config = dict(
    head_dim=64,
    norm='rmsnorm',
    norm_place='pre',
    rope_base=10000.0,
    rope_fraction=1.0,
    qk_norm=False,
    attn_scale=0.125,
    bias='none',
    init='normal',
    init_std_up=0.0312,
    weight_decay=0.04,
    warmup_steps=200,
    decay_shape='pow',
    batch_tokens=65536,
    doc_mask=False,
)
MLP neurons of a small language model. Each row is named by its layer, matrix (gate and up: input weights; down: output weights) and neuron, and shows model dimensions 96-223. Each number is 128 + 24 x the weight over its row's rms, rounded and kept within 0 to 255. Numbers have three digits each. A neuron's up and down rows have the sign that makes its largest values positive.
Before each neuron's rows, "fires before" lists the tokens most often just after its 100 highest values on Wikipedia text that the model never trained on.

fires before: " ", "-", "2", "\n"
L13.gate559:127136108118132110151166105111113129086170115134109133127162156129154049145118146171152113136115100157200145110111137157173153117122124162121120149125149165152150142151120137082084111131145125090144101128085112151131085134120130136122147117114105138140140120143130146117105158120130158130109137102136136177144115137158124115165122119150105144129144102145139119096142126121138142062135
L13.up559:116099122130115140154104139142119155168106132197119148096094172124149097113103160136127151145119098117162155142142126180153127118120122099100113130139110165169129131157103118153132135162132085149144152131130170145187140141128141138085124124104191183137100124141144163115093141080128118132126137125106131151106162141110079101128174111133139145154119133148090112155123172130131145157165
L13.down559:109154134118155135136150121145154123119137133093146101116108138119106140073129116139161146121138148133085135127097098115111147128142168099124126096096159094137152109145139158111093123126114145119110118085127110081157108151128144122148080124137125154101127155155115133086131117147101107127119117130153177143157164111208085104133116125132147101153107150080099111146086119098148129135126

fires before: "s", "==", " of", "man", " ==", "ed"
L2.gate124:148126131140167128129147095119127110112104127135134149110126131144110099132101121102151111095165157112093140116084102131136162106123133140168130155098102115103120117113139160130134142085108180163117118158127126120141149134120131146076131141152169126126123145149139067093144134130119143134095120097141134134092110096131139159154091115150142121122148159120112117174153106142118116161147
L2.up124:179128131097120109161097131088110088103108189149105140121130151151098170157134160125118148150141182126113108174128111143110132140102115156116083112140129117145124148108108158138106145129110129115097157150155097105121087178141086113158194127163190131115118122174130159158112140121116132132104144114124143136106121118141219132150129139120168090097150165124159138157121124128143128154137
L2.down124:123112175089136115128133151149119112101119151136140116101169136124133159121139145093125137114119168117095117162073106138127135120096125139144090142080143074176078106148081125115133129142138116125140132121161153145103147107106145139125111112113149089140133130126115130119171112149109145126119133114120102118145132124093158115154085145090126100114134146084125119140145104102100094170201

fires before: "0", "s", ".", "8", "d", "tic"
L2.gate442:133102132098161112158124088139098056109144157118124129137128087131112130105123129111140104117148157121089124121114154128101117122118153137122121166128095139141128114113150144162148157135191122129122150119104097153076160188140169087117129143150191125130167121134166132125122140092125118116145164103099159143146083128122116117123157126082145114107123147117104120117157134127137167099069
L2.up442:180145158121156142134124147124088134127129175129172119125123089088130113136139125094107098123127120140143190148114123086135124128122173158138141164129121160096165078101129095160129162078135172143103118105090106094085124144153154110162124129133145137153127082097146144112107152116156154107122100131102088130168120125145113100145172157101136134125115159105119158074164127137200160117084
L2.down442:181121097121157141114121105115114137126116116109155093119146128129148130131129129098143177150140140117147144100125160090081132110131183138117136096111129142095159107105172147115143117109127130184146135076128132145102135133122103165141147088142183143103149115077116158097129127133155140136126158115154135152130133180155097146118152159092092150115112170150118140102152123106113148099155

fires before: "\n", "==="
L9.gate273:146103105131099131143102124110143109152116090147142145124137134152120133115122074120183128083103140099128101117109125181124143134124113149149110138112150145123161130074112146160102142132139115114142168106157120140135145078125151141128127156132184123080169061153135107086093129135147141152118154089111156108107108150114115091126132095133135135134078098090152094095119125144107113128101
L9.up273:146075077149134103126138119121067145118114109139092102111168118156136122112167098091099151129135095095145152156092141154117131117137134131128115154151071122145118143148132151121100135158127153113132167105113141124077139135123107116144162129164131096097122163146151112125117129152152135140152111124086155135142147132116090075202106129129163156137146142126125119099136110124124155125121
L9.down273:063107128144121107133129104175109078145083104106163094148108142146095082124143106114124108164138096105130117124136124121161105105126132087084122153149176107102157149141138135103122138154136115159146145088119099113151127116165135139104138117157136124111131131118115126132143118114097109129103142123095155134080142152162136161135124147155148157103101124116125116100173113134144138145129

fires before: ".", "0", "5", " million", " ", "8"
L2.gate113:125148118147131132157124167103128101111134140116140074145137113129111088120117128111162136098165141112099147105166106131159134153113140104106160152125100132132107136119130138113089137059109118114080118094136111152051102168100088125150116126147118131113126121141140133138137078127075171115169138112124136111155102130093151160103162107135119098090140115105120140136126125186138159130099
L2.up113:104118143141161117116131179143128092108143188120127075137132112149111106159134119124141114136176168141098141171150138115158110170097167100142154112113107131128112115117095150149130122092117080169115128100130104173100135162142128138088141116139127139121161123140144115143102083117112160097150140095127150133110122120098157142150107124130159098101116142141155174120117165137159166124100
L2.down113:093104099114122151125128144132111127108119098162105095120135156144146111088113117082105097150125198163129160161093090113139125127113125109104121145136116120124133118120117132116137141104142106188114114113106154107145163118119156124127113109137156100115140154108136111129132128093164117091151135122136117112124105176139150138125114121128165148107129123169136114097132150098132100164142

fires before: " (", " a", " an"
L9.gate170:129147127170140146095099172123129081139127119091114142077104137154125153139159147093149096130084101144124122109109118129121135143113070140157111115132161088117145150104148146123114126085131111078112156127154105092098136145119154154110145127122127161176163127151126088118138134098087169158154086105156136157173133141148107113122120145141120151123155095124128108106128117132107152133120
L9.up170:133170096084155204113097119133114162126090085109119191128172105122092139111159125143147134122121124136136132116074117099099131155094134175080123121099160135121175160125135094133116156118137155146105108114136141135132145140114118114128135148153139136148170133162127103130155131095193136140147085117132090114139176147139154107126158128127116116101149146118139115136139139127177152136133
L9.down170:135101121114080100106107160133133131165139138124099148176125143121106125187116108119134153115134110116152120081092107173151094115143139167122100156117150111163087098156128130179134127104120129138163134093132119194147124116140082129123130174125171099096129154133148131107125120130145143185130140137107135113140120150138150138126109108133121121145139115100137110125108079113148136161137

fires before: "ed", "ing", "s", "es", "er", "ment"
L9.gate400:158129121123098111142134144169126157120083123177152134174156146090123109186127143118176114117125129128098134104138114115108128109114122089127132129047148135136114108139119168162133136145134098141170122128107125180135095124121130128141122069141131117136140103103111106176160133166096115156140137141173109153120123120134136147100099106122123104141117148142111180156123128133147116121154
L9.up400:189138151108124124159091170159128098150109111119116138157096119109095152113135105161162100137165128096123130156140132155125112126092112093100133144168141098186137099142127133135162121122126141140175136121104096139116113138117130130109115140122128103163076107137101154156129091124110115112145158090182127143116170102129146068113119114143111133110095160134166126122157136151143108128112
L9.down400:175135121124111143051109139123135167129093115160077084136130135163143106084160085163119105167086130170134134152113080137159157101143106100109114100104084143137135157139139158163194100121168156190150121144127131105130126115140170139154136124124127116138124158130096101163129155120107108131099126088130095139150107121122130101121058140132132104114128140125092097150132140131120114127156

fires before: "\n", "born", " is"
L7.gate99:091125118126153102125139163134143138125138095152114156108065110115133161139165142136129169095103147117105142137089104126111128108157115139121100117144149118128151152149144115125135116131126132120144168098165146135154094085164122152178170121140101145141107134123118116168134111103143167147110176133146125127163140102158101151114154168136126074156115158088112085136122132150145118141136
L7.up99:143100152125150115132134096164125106142138088146117137153060118127109148071131132168121203152147137121132124123128129109118173126121145093159150093115127125137140145122100139106120097140096150096098131103138118140111132114173106188134125142173129145140129137149141138132138124183127125113127124176108143116132160133174134103088146082097069154170132166164130127148148125117083107072086
L7.down99:140122112181104149137109118165134106146150121105148109152118105105104100163134125164158134141110138117145099143116130120147142100101136095165094062109122084124125119126150153139110142146157150094083137109105166100094114162128143119115083153092129091125157121110169108099136131111130174127125129145153115098086101114115119109104135096091137097111162114143146180122147161150112183163200

fires before: "s", "ing", "ed", " to", " the"
L9.gate274:160092140122085111128117138139141122121150150154143150179146146099143153143084076157133103154109107101152179182107158151140134141143118134142143144170136087125124141139133112116132123149115151115153114134133118136090092111128115143163086135073140133132150132147127122128128061130125130171090127102103123080157123138158133130111128133136166134130108145121122107195158154147133142116122
L9.up274:104098111115170155121171132166139077125116101129120158169146118141147134144146119131103134136114092113133131131148075111124119130183098131135125140153164104138093163146197149143136130151138111103130098131135122095092132142176125162163163147113112121107100139151136140160154095155130121161134141120127166113145126089095097142128125153091126110074139095109114132118146115118113117147125
L9.down274:147106125118099129133112108131121141105137156137128114140132145112158131130064077132103136128144140106152128103126125114141113111128129166144103137139126086169139117056096097099107122114167133127154136097088089138147152094154114152167116133156178131129153129128128104128133104110156086156126076082123115159172160113102114101065136114131168104106133166134115089122152100120158137112156

fires before: "9", "1", "0", "2", "s", "ation"
L9.gate132:129137110114111136090146120179122072121110182108126150125118103122153141142134112156163142083091124117108110158131131141103142129112102109089117111143119139143136123121100172123125114126156129151120156093131119132105112164099126130153129117134113106104134120115087151087095152084141115124099163174122145130132127134107103149105169122103175156155146106120130124169146078077149127110102
L9.up132:147105113096175141166128162113157067123131115146147121124117086143156087148142089125100096121129122105128076135103163098153147142119109087116109075091106112128111131140115126132118157113136121115058162133122111109089110130130124135096120133108121138115165110159142108146140124161085105138153136076121125084119154146061151143110154127104099111132097120156125134142103144126220092134112
L9.down132:103145115132120087134111155135099068127127161127153100145131138159115141072115115175087153096147123115177145141093162143096133119109162083128111145120144091153144101126164132077156105092097138177108127082113169165108142129139126116105161164100123136100094156121129180146117120149147122115109113125074128117136140150165145162083154122152142153150126100128110104138135133170130142118109

fires before: " a", " is", " an", " the", " was", "\n"
L9.gate526:121111135123091134110125163141140131116104136112081114131098117085134161098144135093095150161117154111118117113131069111125109132099089091063098121118119109067151150163103133128137144125116144109152120173116122153114103135114149138172157106095147138155109144199079107128140107113114103163115133126111147121136132140148101097087131156161132085118139142098128112135154130148130116159115
L9.up526:163137151131101136113123153136105085107097153137111160159121153131107142095099126147136136114124141117088142142096103110109136127106138107161169136105123140125200150155110105156119117111094100104143082124106149118115106144105157094114171089139103143131145162092104127140147101148130073142143166124098104088106103131150122089111114129136097139124119102139135112162094102152181105120123
L9.down526:080146145138121142107104124114130141136117164157170123082114148138124132117136182091150140121110142117145123141151110080092160098118124100081110128144125097030161156095103133138117128157140092103165127098137102156150143112166110176154092095104144125091134144136110126136125086103113129087113112087111097123118108148132123121109132177120132121091120126070153140117100124087138134110129

fires before: "1", "2", "9", "4", " ft"
L7.gate297:148127106134102131107134104112145130128125121157145124154137112113114111109087079147134119081156123113135120122169112130090093091104100121105146152187119162133121168142165128125145128080116130158133156153160154126126101112133173121153138123124112127154126130178103156137194149100147127180165171118140075113117085127103112109144120120105133130166114116135103090137096154159121112097096
L7.up297:122148101132114145112083107112143188126131146110115093143191132128152124173145118131114145132064129113126169126158149190125079106137140127121172125160186140139107090170155129151108126134126139159145157114146118147142137142118128146140132167128089096129139098103129151135153116144111125112142106109115097125150121117128165114132123163100168156099120166135114122109163156154146146152112
L7.down297:138146130111109131172141110127099148113162132143160145184081129125119134123140137153122164133117085121125106140119157107133130161150147184136186120139085118121124135142161142125109118163122096114175089138129162133141115156108122133100118111149139106109124127091153128114120077141081154070125093106103144118163148151146166142144180106107144124154145092160169134107114130094136128119098

fires before: " ", "ward", " the"
L7.gate260:143110133140151123113125119134135118114144061124173103151137142125142095130119090096133161107090076144126104110126130122112152156101133134109121159163138131119149140144080107113100133097112085129105131135074152093118133195129147133160118114116127114118127145156129182149143125127115108137105103091124084154118149111107159146093113105093145102100094112137115151162145149109135139134137
L7.up260:129091119100182134129095138115122102143112122094123154120149121117122134102100107142118167144134107093122119129151079140087164107123133120130133170196064173126079128085083155139119146125154095168141152169097161136103115123131127131096124085151160111096115150157129156111136124163101107163108103140174139110159123112110136122116146142138143171164137112116140139110130108145147118073111
L7.down260:178162094151182161119111147139121177102086089125086117168156126117143137097137118148154117116083121098127165132118146093118128135138140139132201146148104136130108130138112093117117140126139089147117133068140151135179158142091103115151137163081167183140188116161117156120129151111145093073112112125159111162142148110133153128125148152148174098167160087113120129116142134153131116139101

fires before: "\n", "0"
L14.gate198:133104144126128142124169127114102151116047081079091103162137167148105161112113101139088130154134142136115152147087161130149110108122136149133126093122099135105159093140120123104122116165124122124135082104130091163116120135114125143164139147096154111121165105138123146116103133074167112121110122113098134150078150143104120151173100124088117134102113141139110123086137134090123138158149
L14.up198:131124167117107141141117138133106153123116099148116118125174163089116121098138093089165109136111151111122132146082190096096115117111147110156111115137144150171116110131158153169120144111096108095126076145138149114135144118149113154187130122147161103126142125101140131133098161102127110162158069133106140141123122126086112093122101093126144129129148141129140145083098145112121125131110
L14.down198:120124113118147139122134136113124132153089109121108109143125134183117120116133127139135130084139129138104142120138111114118130139182106110129145158101146155121104152142185143110084096135081120079145123133092151090086117128089102132147110134144104150167147110111144167110177124120101136102100098129133146156126137138107110103099084111125127114094147140087141111155131144160145131109172

fires before: "\n"
L6.gate14:185141131126124144158094107146151128135135108069179151125156132116089101090179098140148152159186139151082119124115167076125130141169114132112141151171156089173161120123137112137109104134123103123114124121121148106116142136121154129097164152106141128119120109130109129074092144148169102152131179115127091147152124125090126147131115118141169129090113127118132104149149134117124130160085
L6.up14:140161079132141180076111136131116106156116137099092145107117152158125137127134144121106153163157102128096105156109158161103099111126117139134151118154089060150100128157158139125113116149137150094091154171089125115117169161143168101118151127119114138119091148116161157114138111120116122140175164119117138109117119197141123157146142065120131116089117138090104149122086143104133108139109
L6.down14:151107140105149130120139099117140152152117074088100167087136142142144116111179116123123116132145121142110106136101145122128102048088101118105142145149160094150084131144145118087148115168160105114142109107152129111110137116147110143089126158136136128089070159170118134134129134190170152121156151129153172131089110134133145152171137160147140152094073133141158148155172105124129160124101

fires before: " ", ","
L2.gate138:143173124154165195143122111096112119140152125155149120130173116110102096165180091127134148095117100110121079138124214137099104148125124144127096139131124113143129154134110142131147101116177149090116158125122124123095108122113158167100141148146127105133124117141153107137174185105121125123131123114123102150172092099144157164142188140151103147132149121097129150150084149123134133140080
L2.up138:128142172150105154127150112101140107169122121130127126142142091113109137150123114157116143173137082138119116101152118131136107130115163134122105166140135095158113113134108129130115141144155108155114149133114163107112088120120167132112146103171154161167137088126136098096107139113154163143180154140143099156160118109127106155146161129144171141196120118083126143135147108130146098052139
L2.down138:149141137123124117172173115080135118124157154113096057148139137154117096142117143119164106147166097156105155177153168113156161127093157136105134116115148091133130112126086128145088133120169129141129117133146141093095168095113195142140093187097130147121145115093167144175105120157127094102174132123141123142149122116071177149156146104130163129135121137121106107125161139145137125088081

fires before: "\n"
L14.gate110:124112133120070142109089131091087132138147152113138159101091164140157114175123154102111124164146132171137126139120144089135099100115094105157113133191116112144197122100151170163142119151084089098126110146158117169148122084106127126136099119120144098130142105134146129123109139155131147144130124121107114124147148122109100133146105107088098135111115147124144119102091122104092126117114
L14.up110:115109129142095098154106102132102144105121139121131132085093152134114120138128091149074125133110150110151172119143140120143100121142094089121171143164142132145153119119191159180133134146065110143121146112169064189143107084148155096111130147109119090081114142159141138125094115121154108102114101117093142166142137123134123121165098124097135139131154125110119143089154111113151170145075
L14.down110:157107100130112143124133148107161135147125127209108130162138075092152126124133126154136182105117128095106123095144093150132115147150137130137124136100110106166126157096142098120090169138100141155124138090096151141104114145139164112139119109116099137153127097136141090160137125105127137080142132141160145121125140098119181093150132125108133118067091156099135143150118130168139109174132

fires before: "2", "1"
L9.gate464:167108087127095143178094118103123139127122151121145185118147131164151163161157152154187148099084171132102159124121142153179110174116120126122071085130138135122138117119125135161161140105173104112100132156110104135157142078120090140111187136133140114120108122126157134159112115120097126153144111097157140151109138099127104090135150132181117063141107107130131133149133162139144136130118
L9.up464:146120094124086126115130121157089078147138134143111095126123111116122168110111141116130116126139098081062112117143103107126155151120085111147154155130072148148145128112101118138119100131150094134137108076125088143146148132142094120170103149128128139100081145167174076119154144123168115188128144133122140147143134119089173101128130111129105150143117137159120129162117135129123121143119
L9.down464:133112137162140139119135178119179123122119134129101146147177147127134097135172105132135122125115100144123113148122130147105113104160147145130110121139163064120116154129108106106093128178170140132119164131149083148102103110112131088119110146131140145136142164115123150152108121117121119107138125149115146139108157106152119125127135126126128125076070160090114089124110119117095125140131

fires before: ".", "′", "ad"
L11.gate201:145117146144112137101090102119109104109154091147169128129161111124174108141107091156094169157102131124109095112155148147121138096176126120150167154129146068089113183126097146117121092116134111129155117123156141088102101161128168152126143133146169125147116082137137114165128113145125113141113165106156183127167124148107148119134132108132141135131149135097150123078114101155181113097117
L11.up201:128105089089121160064133110140090149137101122117141131137093119118106154159113132090144146145122143155125116135126159145131147143095105107092101151101121058063144176101143128126121118130110137079130093128093163118135145206111140145088159111103115141140163145152119128130116119105112136111136151116073116144137099152145119148146122139083153103114086109139104130126118182133119134102142
L11.down201:126109137139087146103125163119090113134136139108148094075137096119098149132092107086124156142148191122158132132123179131184131133187116093172127181153118141103118172134123168093115148096133124106121137138139134130154164141127099138140163100149116091107116075173138163111135151115118089095163118102134130117155129129148143138161150103127113108131095121102130098139130122162128114163123

fires before: "4", "5", "8", "3"
L14.gate581:097144148138117157126147130120133086155121106173161148093141115102158089131147145094147088112125122153103132074138106111137107114094184082106147123138107116120099064120123157134126137116149155164154141164115113164120165134113141130104111110142131126119125191170118135124128116092140128179122139153135179136132138150175111153075146138111128128076127136130137103127111090122166104115097
L14.up581:124134117102124081148120086160111148181164111114085107146121131091127118078171152145133132145118116155166103139122151071119131125127132162121144119126139145148142124089137129100138122176122065161121173093130118112129096151110116122145133152130131092167144159136112148143165116120142115130142096153163133135130112139112157136147126148116117165124110151142152147101101126119128141108096
L14.down581:134125110143108160085087077175112098157137099162121118141150152091112121121117138152112106131106128157116100167122116152130129158151113099095127120084142131114151113159126152145086125127162119191076131108130116109143148120157146112119170150117112103138130126129118128084144140095181139110157114133143129184129113125132085180150142123105123106131105125114113177148094146144135157128133

fires before: ",", "er", "ing", "s", "ed", ":"
L3.gate141:122148170102129155124150143128171079150151098116131150134082125111152112153074110106114185144140165151111129170075160155104117140134147116139111179166140111143106129137138164144108135106136120103117115159144154131120115096091105108129123168130113122115127120106133106151150099118094143148176123120136107154089181116107119137116139115138080143129110155082136124154142088110132109152165
L3.up141:116138124095079176113104169094152116130132101140085171122087098113101145142139133208118165114131129143114089144094146151066108126096092131123134144123124118145136124128122151166134084109136118134120123180134100128153084114096128128163169144123156156129134140153115130149139132145104146144148156128154101121135108164118151132104147173117122128123106136092127117161105109119113097099122
L3.down141:121101188136109199094093142143129145140156124133070114146109130142144153142116136160138155104133165126080106130093091158104111153109118124165113138155098101144095152126136173159112118114136139107169134131127135160144125178164122122117162125158133168049104152145157100141139132169113155085107111140144097095118114131105155103149119149125131179182112130119096111136157132078109086141113

fires before: ".", " |", "%", "1", ")"
L13.gate567:110109172107103156077106129136131130145154138154141098167106150123137118115104124128164123122173097105115167120118198098105109130130115184094110103117109083109140112125096115152121127101119132149118116126113158170120132148156111120132157125131145143125175146149096137126136116157127132134132093089118125094111161155095132136118119131137082126131121112151136163115152085131122147164106
L13.up567:137137126118151076124102102143092099114119140143117159137117145096105102106121132112151091133112066126108136126145165131140116177138111176097109119160124117110133144126125099117147068115135102138110118112125117106122106101117141107162154132155113165106088137130121119133133131138159134150144114125219145113166185100129164136128116135152147111138105146157149144101124145105095162111117
L13.down567:141152122120093135110099092126128112148117117090124139143114162123113114116120152108125099129093124134133123123096092129142092124140181129137144152103163131145146154120119121090140125136116144162115137097101138145125110112121091132154162095137136084103094110128143154132122100130150170121125146094162141117116155113116187084101140112123121104135107130103120145114132117085143178147156

fires before: "s", " also", "ed", "ing", "==", "ers"
L2.gate184:135124142120178128129122161132154119160112130133157161130149127114109123137132104113136152085133094084125070173111114185110092124146102151151142137117178109134143135156155163125116115152146134122117147126137136204105146115111130147132160160133129114161134138159135127133155052087124136154140149116177135111141071084116125089125074158121128152113107144087110126111142138094141126144116
L2.up184:156110205112147127195132153137093104173153129129121139159129124163109100156128129121123124152147171100136106137101132175133176103090101119123124110128111190135119182111134120111118127140166128117110109140148099116156102154139148111157107198113137148143142069114092161110138123148172148077163122115117110123131117118106082150132130115117130136165117101100128131150117114109127109098127
L2.down184:116152114131135132124113121120146119120146107109135114121082133178137117102147143144114111105151176083107146136141124123149106132077101136105117110101094120134157099086104147118126133108146154123152123154139092145132121105153126130112165150098119127148133104157056137135169101124176133079133146138097091116179114107104090140126057126122157132171112119141152123144111114074115127127178

fires before: " ", "-", ":", "s", " mi"
L11.gate509:155128166132108171106176145129071098106133164121098130137118145126127100159102121155169142137138085129131129127146167127087110109091160161118127173141136064170119129100146101128147140072148065132109115134101106130146157160114107146169153138095130140133128131109133136137120170129119105140150106121085153128122152102177137100127128134130141186123100130136132102124102158132150145131101
L11.up509:124104114131167120110136099122118147128126101154133096118117117172127093113135081089123133154089100118136153137108108173119127122118113086130089101106119154153132120127148145092113136136108144115127104118122206143120078100149111157154127126120149122151181136124133131129116103159129112104131138162107115112098118133117104114112142127098110127129134117089147110176128112131138146117114
L11.down509:139129120120132118134149121088166150095120120142107168177099085149138099131144120146132151158149127105122152159182168107128116136139125078111122125158113169127162145158116124093099108183121137144115155093142159136180111155114139151083091091084139171115155110126123118104103123100111103112158124131146083100114190148130129169102164092123083114139138108117121117164141124144163149101192

fires before: ".", "0", "5", " million", "8", "1"
L14.gate697:081143125142161119094120130117091155109171139106141141145112068094135104145114162121115113153139157142136087113171142116132107120126154088149154105109124095130132159137103141095080102127180149130140115128147115132121158089170106153136109100155123124122128083163115136082134125130119191092122175106091126167115146126095110120111104078143141127126166096140149084128095100136135129134173
L14.up697:137104119141116137112087127162120101116152120082115136147107114089127142063142089126155091140133135115123128132146112107133150111127133128129104137140088132109139130126103059151130110084159143121067138111095137154093140166172093160110134112123140133151166089122146134117138142160130152094107181128130119111139095093116155157128115127121153103143143168095120139155139125142133118135154
L14.down697:121149158135089133104138126143107155120121185159096117134145170132116105157066184138122147141070132112174149103134180114107156149123135123128168123111151130121089126103090153124134102127125118125162102097160101151132177164081125124098149124146112124132141107157132142131128113143118164131121106100167092082190158135095142143121093142136102116171107145132154146105182108141127150132108

fires before: "2", "|", "\"", ".", "1"
L14.gate530:122123088160174128156156124151131141128078119146142143073086119127147154124130120112134115139113114128106108121146151121123115132135121170112122105128134110122118132138074119155115165126122077073161149112177101157142153128184138118148123163109133154138106126157104082123108112118086092134127133123117099123119117160134103113115098093175131120102113152139122107151134146101124136125112
L14.up530:104147132132111122150108141123079099096149094195157110164158126100118144135132181135110100094149120163134154104165127072161114138153145148136113087125129110111124130140145104134111106086091110070104115110115123084154118206129066086138104177118140136092149121101152128111113108128138104134131164135145128159163155096108138079144138159115159118163119124121099146082110131147122128111125
L14.down530:146151094170163128122105160178124091173085130115107108104147156161133065087126081104150119139140096147144182180103111131122092143125159086108109164167112144136148112124125147098084086085089152097113144104154111132106112119129114130116142092136103118133116145133112136119090130141107120151165130115110138077157110125143155158116071119122109131133126126108075124104114147097156130125134

fires before: " ", ".", ",", " |", " in"
L13.gate89:120094117079075133159143126097100116121141157125139171136144124138082116107128136134127123079111128082117148153130137139112169115122122117172159160114136178140114099138084164161106145107166144112120128120093123164085139127101115144114145149121129150123129108117137138074146121123153144129144134137115113117112108130112133119130111140152142139123089095164132130133131114127091127134129
L13.up89:167133128095167105149126090101138108097109185179144127159109105137133130136116101116110122136135154115104107157119194124152112160118143090177109141144121126086104115169109165128105099131114158109158135124127115134122127128137137110099150142139132088133112113155173128133135097132133164117092078121141150117135123118089095125088101135151148136078110108091119137095142148145089140104104
L13.down89:147102132188066102148128118142182154162127089114159140136114159146087153116148119140120130116093146093131142139121109175123130148131163193124156157108114125152105136114122125113157143137158123123147114102098121103164124118118125130128117156131136112117091128144119109130152156106172093132153108157096098125121084106121150169121106146166136125096110083103127151128115166117117136136130

fires before: "0", "1", "8", "5", "4", "2"
L11.gate618:102111109153154107150123137044107133159161118115116126118154109093124089105092128095142137119108134116126110145129132145111139138079137101140152097152151112155167159128097117081124103107149105130126153106084114128124106099099130113114118105119123102139195122075138089142136149116116138169129180163135125128126160144154111113133101086127119133104156092119097143138135154132111156144086
L11.up618:116126105111166124135117094129123139163157180123122111152139110165142160148165174163109115144136135119133136181143107146104139157167142162164153133144157142114088077137115146154142157144138133103115116147176145139081104125141148175105143112100088098120141116141141156139155134102144164150135139126125102142078128150118117136098104097135145132162113141116160129136137109138140140138115
L11.down618:136138110139139136123069144159159094123143173096182104138142150134133151157128159142103114146166138154169108129171077133124174172136145122149114109130125135165138142106103096124129116126123151175109116143146140146137127108104122170132105129140109146111104157134125166118152111131131083122121102148143131115091108103117127170163109124078117141140106187116125158149132107137172172120138

fires before: " ", "0", " (", " |", "\n"
L9.gate235:113127188134159113124095125104119124128121124084125129165147125145114126123125141107138124087136115146123168120120105088126152077131125128142130109102150100135102142161139105113146136117100074075106102086138167129126160125125139146096110113127123137108175139133099123133146141117158149154140126135120143130124117105146083121124105166098111163121125115139098122127165146104119162120111
L9.up235:169092105106093129112080177187126146122097135132131146124109123129094126101134112135124143118163078112149107096125099190121116088112102123127125097166087126099145081165127111115197137104167133143113076110093118096142180138094092144091114176172135085142151164114132118091123137121132171110130137145126142124115088166117159105090119102159088163137139124151166112103140101121132163136132
L9.down235:143157132135118120094135192087140129102140119142142140146161118112137147136126121116108120119157130101076118101152133185085137124104111155128091136158137087100116127129155119158169105120115132137149117083138163101111121141114162119152176172100070153127103111145131139081128122146093079080196076117083171115124147070160130112121121088127115092135097114137148127119162124100090118172099

fires before: "ed", "ing", "s", ",", "."
L11.gate260:155087129120157105147150167098104095113168157166083120215136170103115115176122119146099113111131104100141146147125148150139140082124133120156148159184139140109112094116137138138101106152170113158129113142122123161100135122106117089108153087119155156146131144098120120115144095146124122116155143111105135146142173124066157108098127119142125157151095135101159136162136134107131120096100
L11.up260:119139102114147127086110148121072176138127124168152142142136112098168141120131132168116148122150161123118117121105072130150115098130121085085149105134141095114116140179160124133136099161130134108119096107156163097126090111154099143129066188133126120125141124128163122103168112140089087108170195102110094089143088132119150129134118101137131115130143098163146112134104132116110129143117
L11.down260:107125141143179133152179149154147127146155112115091142127149139159116094108146155141128118158156126155143156161074101134123140130142141095163113074133091139132103116160171121189114144102145133116143146114147129148136086078109125116155156118117104143088128121135087158149126117111139111140149131094188109144169129149145176126118110129143135120096121144146169099174133103126160122141119

fires before: "S", "\n", " |", " ", ";", ":"
L3.gate386:111119093137174145129105096121109085107164096137125124132128137082124120145138139158156134099130072076152133150101131174060167099172146144167139122135165136080155129108108098154144117143134137142121127113128103115150137145128080156089156125154115101115103110132127097152149075126101123115150106124157165133116105057120151123117125102134093140158167107199153168153157111139112109159127
L3.up386:145097109156144129150115130138139110134143140139089118111097130099106114086093153145149142098137097143075159097136112188157084120108177126134144135180170139122183110150087161165128116096123143134095150116146134118131158109141095122090108130129167106105137144100113145130132130110109115099120111092136120138120064089136085106133109141131138126123133167157139126150138143136125148123117
L3.down386:092112117139136144117140142134134176151140126127122164116104124114110136109144124130114119106127152129097150163138092108117112123131108141169126131110106106119150160133165111142175156123095140145099144139138133157138143179133126127095151156159111130143135115084086099105159168117114091145101099113156101172083087126147130103120103105138126126120150122134175109129105105087123147129124

fires before: "1", "2", "4", "3", "5"
L11.gate450:148143121160089183118192127136120147116114121155163125095136157101121110107148127137143130127099118097142157127180103152134165135100083081105079110134130139116097108100127129131142149141132147118131171142133139146147068116148120135127147177128126116139178141149107137134123116177128153148103141129180105092130108103112146133143166101188147112130129135118130142092110161121147132152150
L11.up450:124120106182153174112145077151139118136121130130121154159151105161125150119111114136088134125112155149103139138104153130087165127153134125130135107128117169134113146124136119152145118129116128164104149116112107150123126144125146156139098132104129123148117147124113111138102118164119146172139099123122119093148138120139090099135157115090148133133136141119103091144098164126135144165074
L11.down450:095126126092123124156097122104120119129183169122141176147136100167112120141130130069147125091115165105138140110166139139115097139179109165181133140111122136147111107153140130123120147159134147112141110131143120130115130137132134139119114148086110154137136113081161146089120124123099119135127128109095121101144166146183057160157145091128111114144117147144113134138109133113096124099122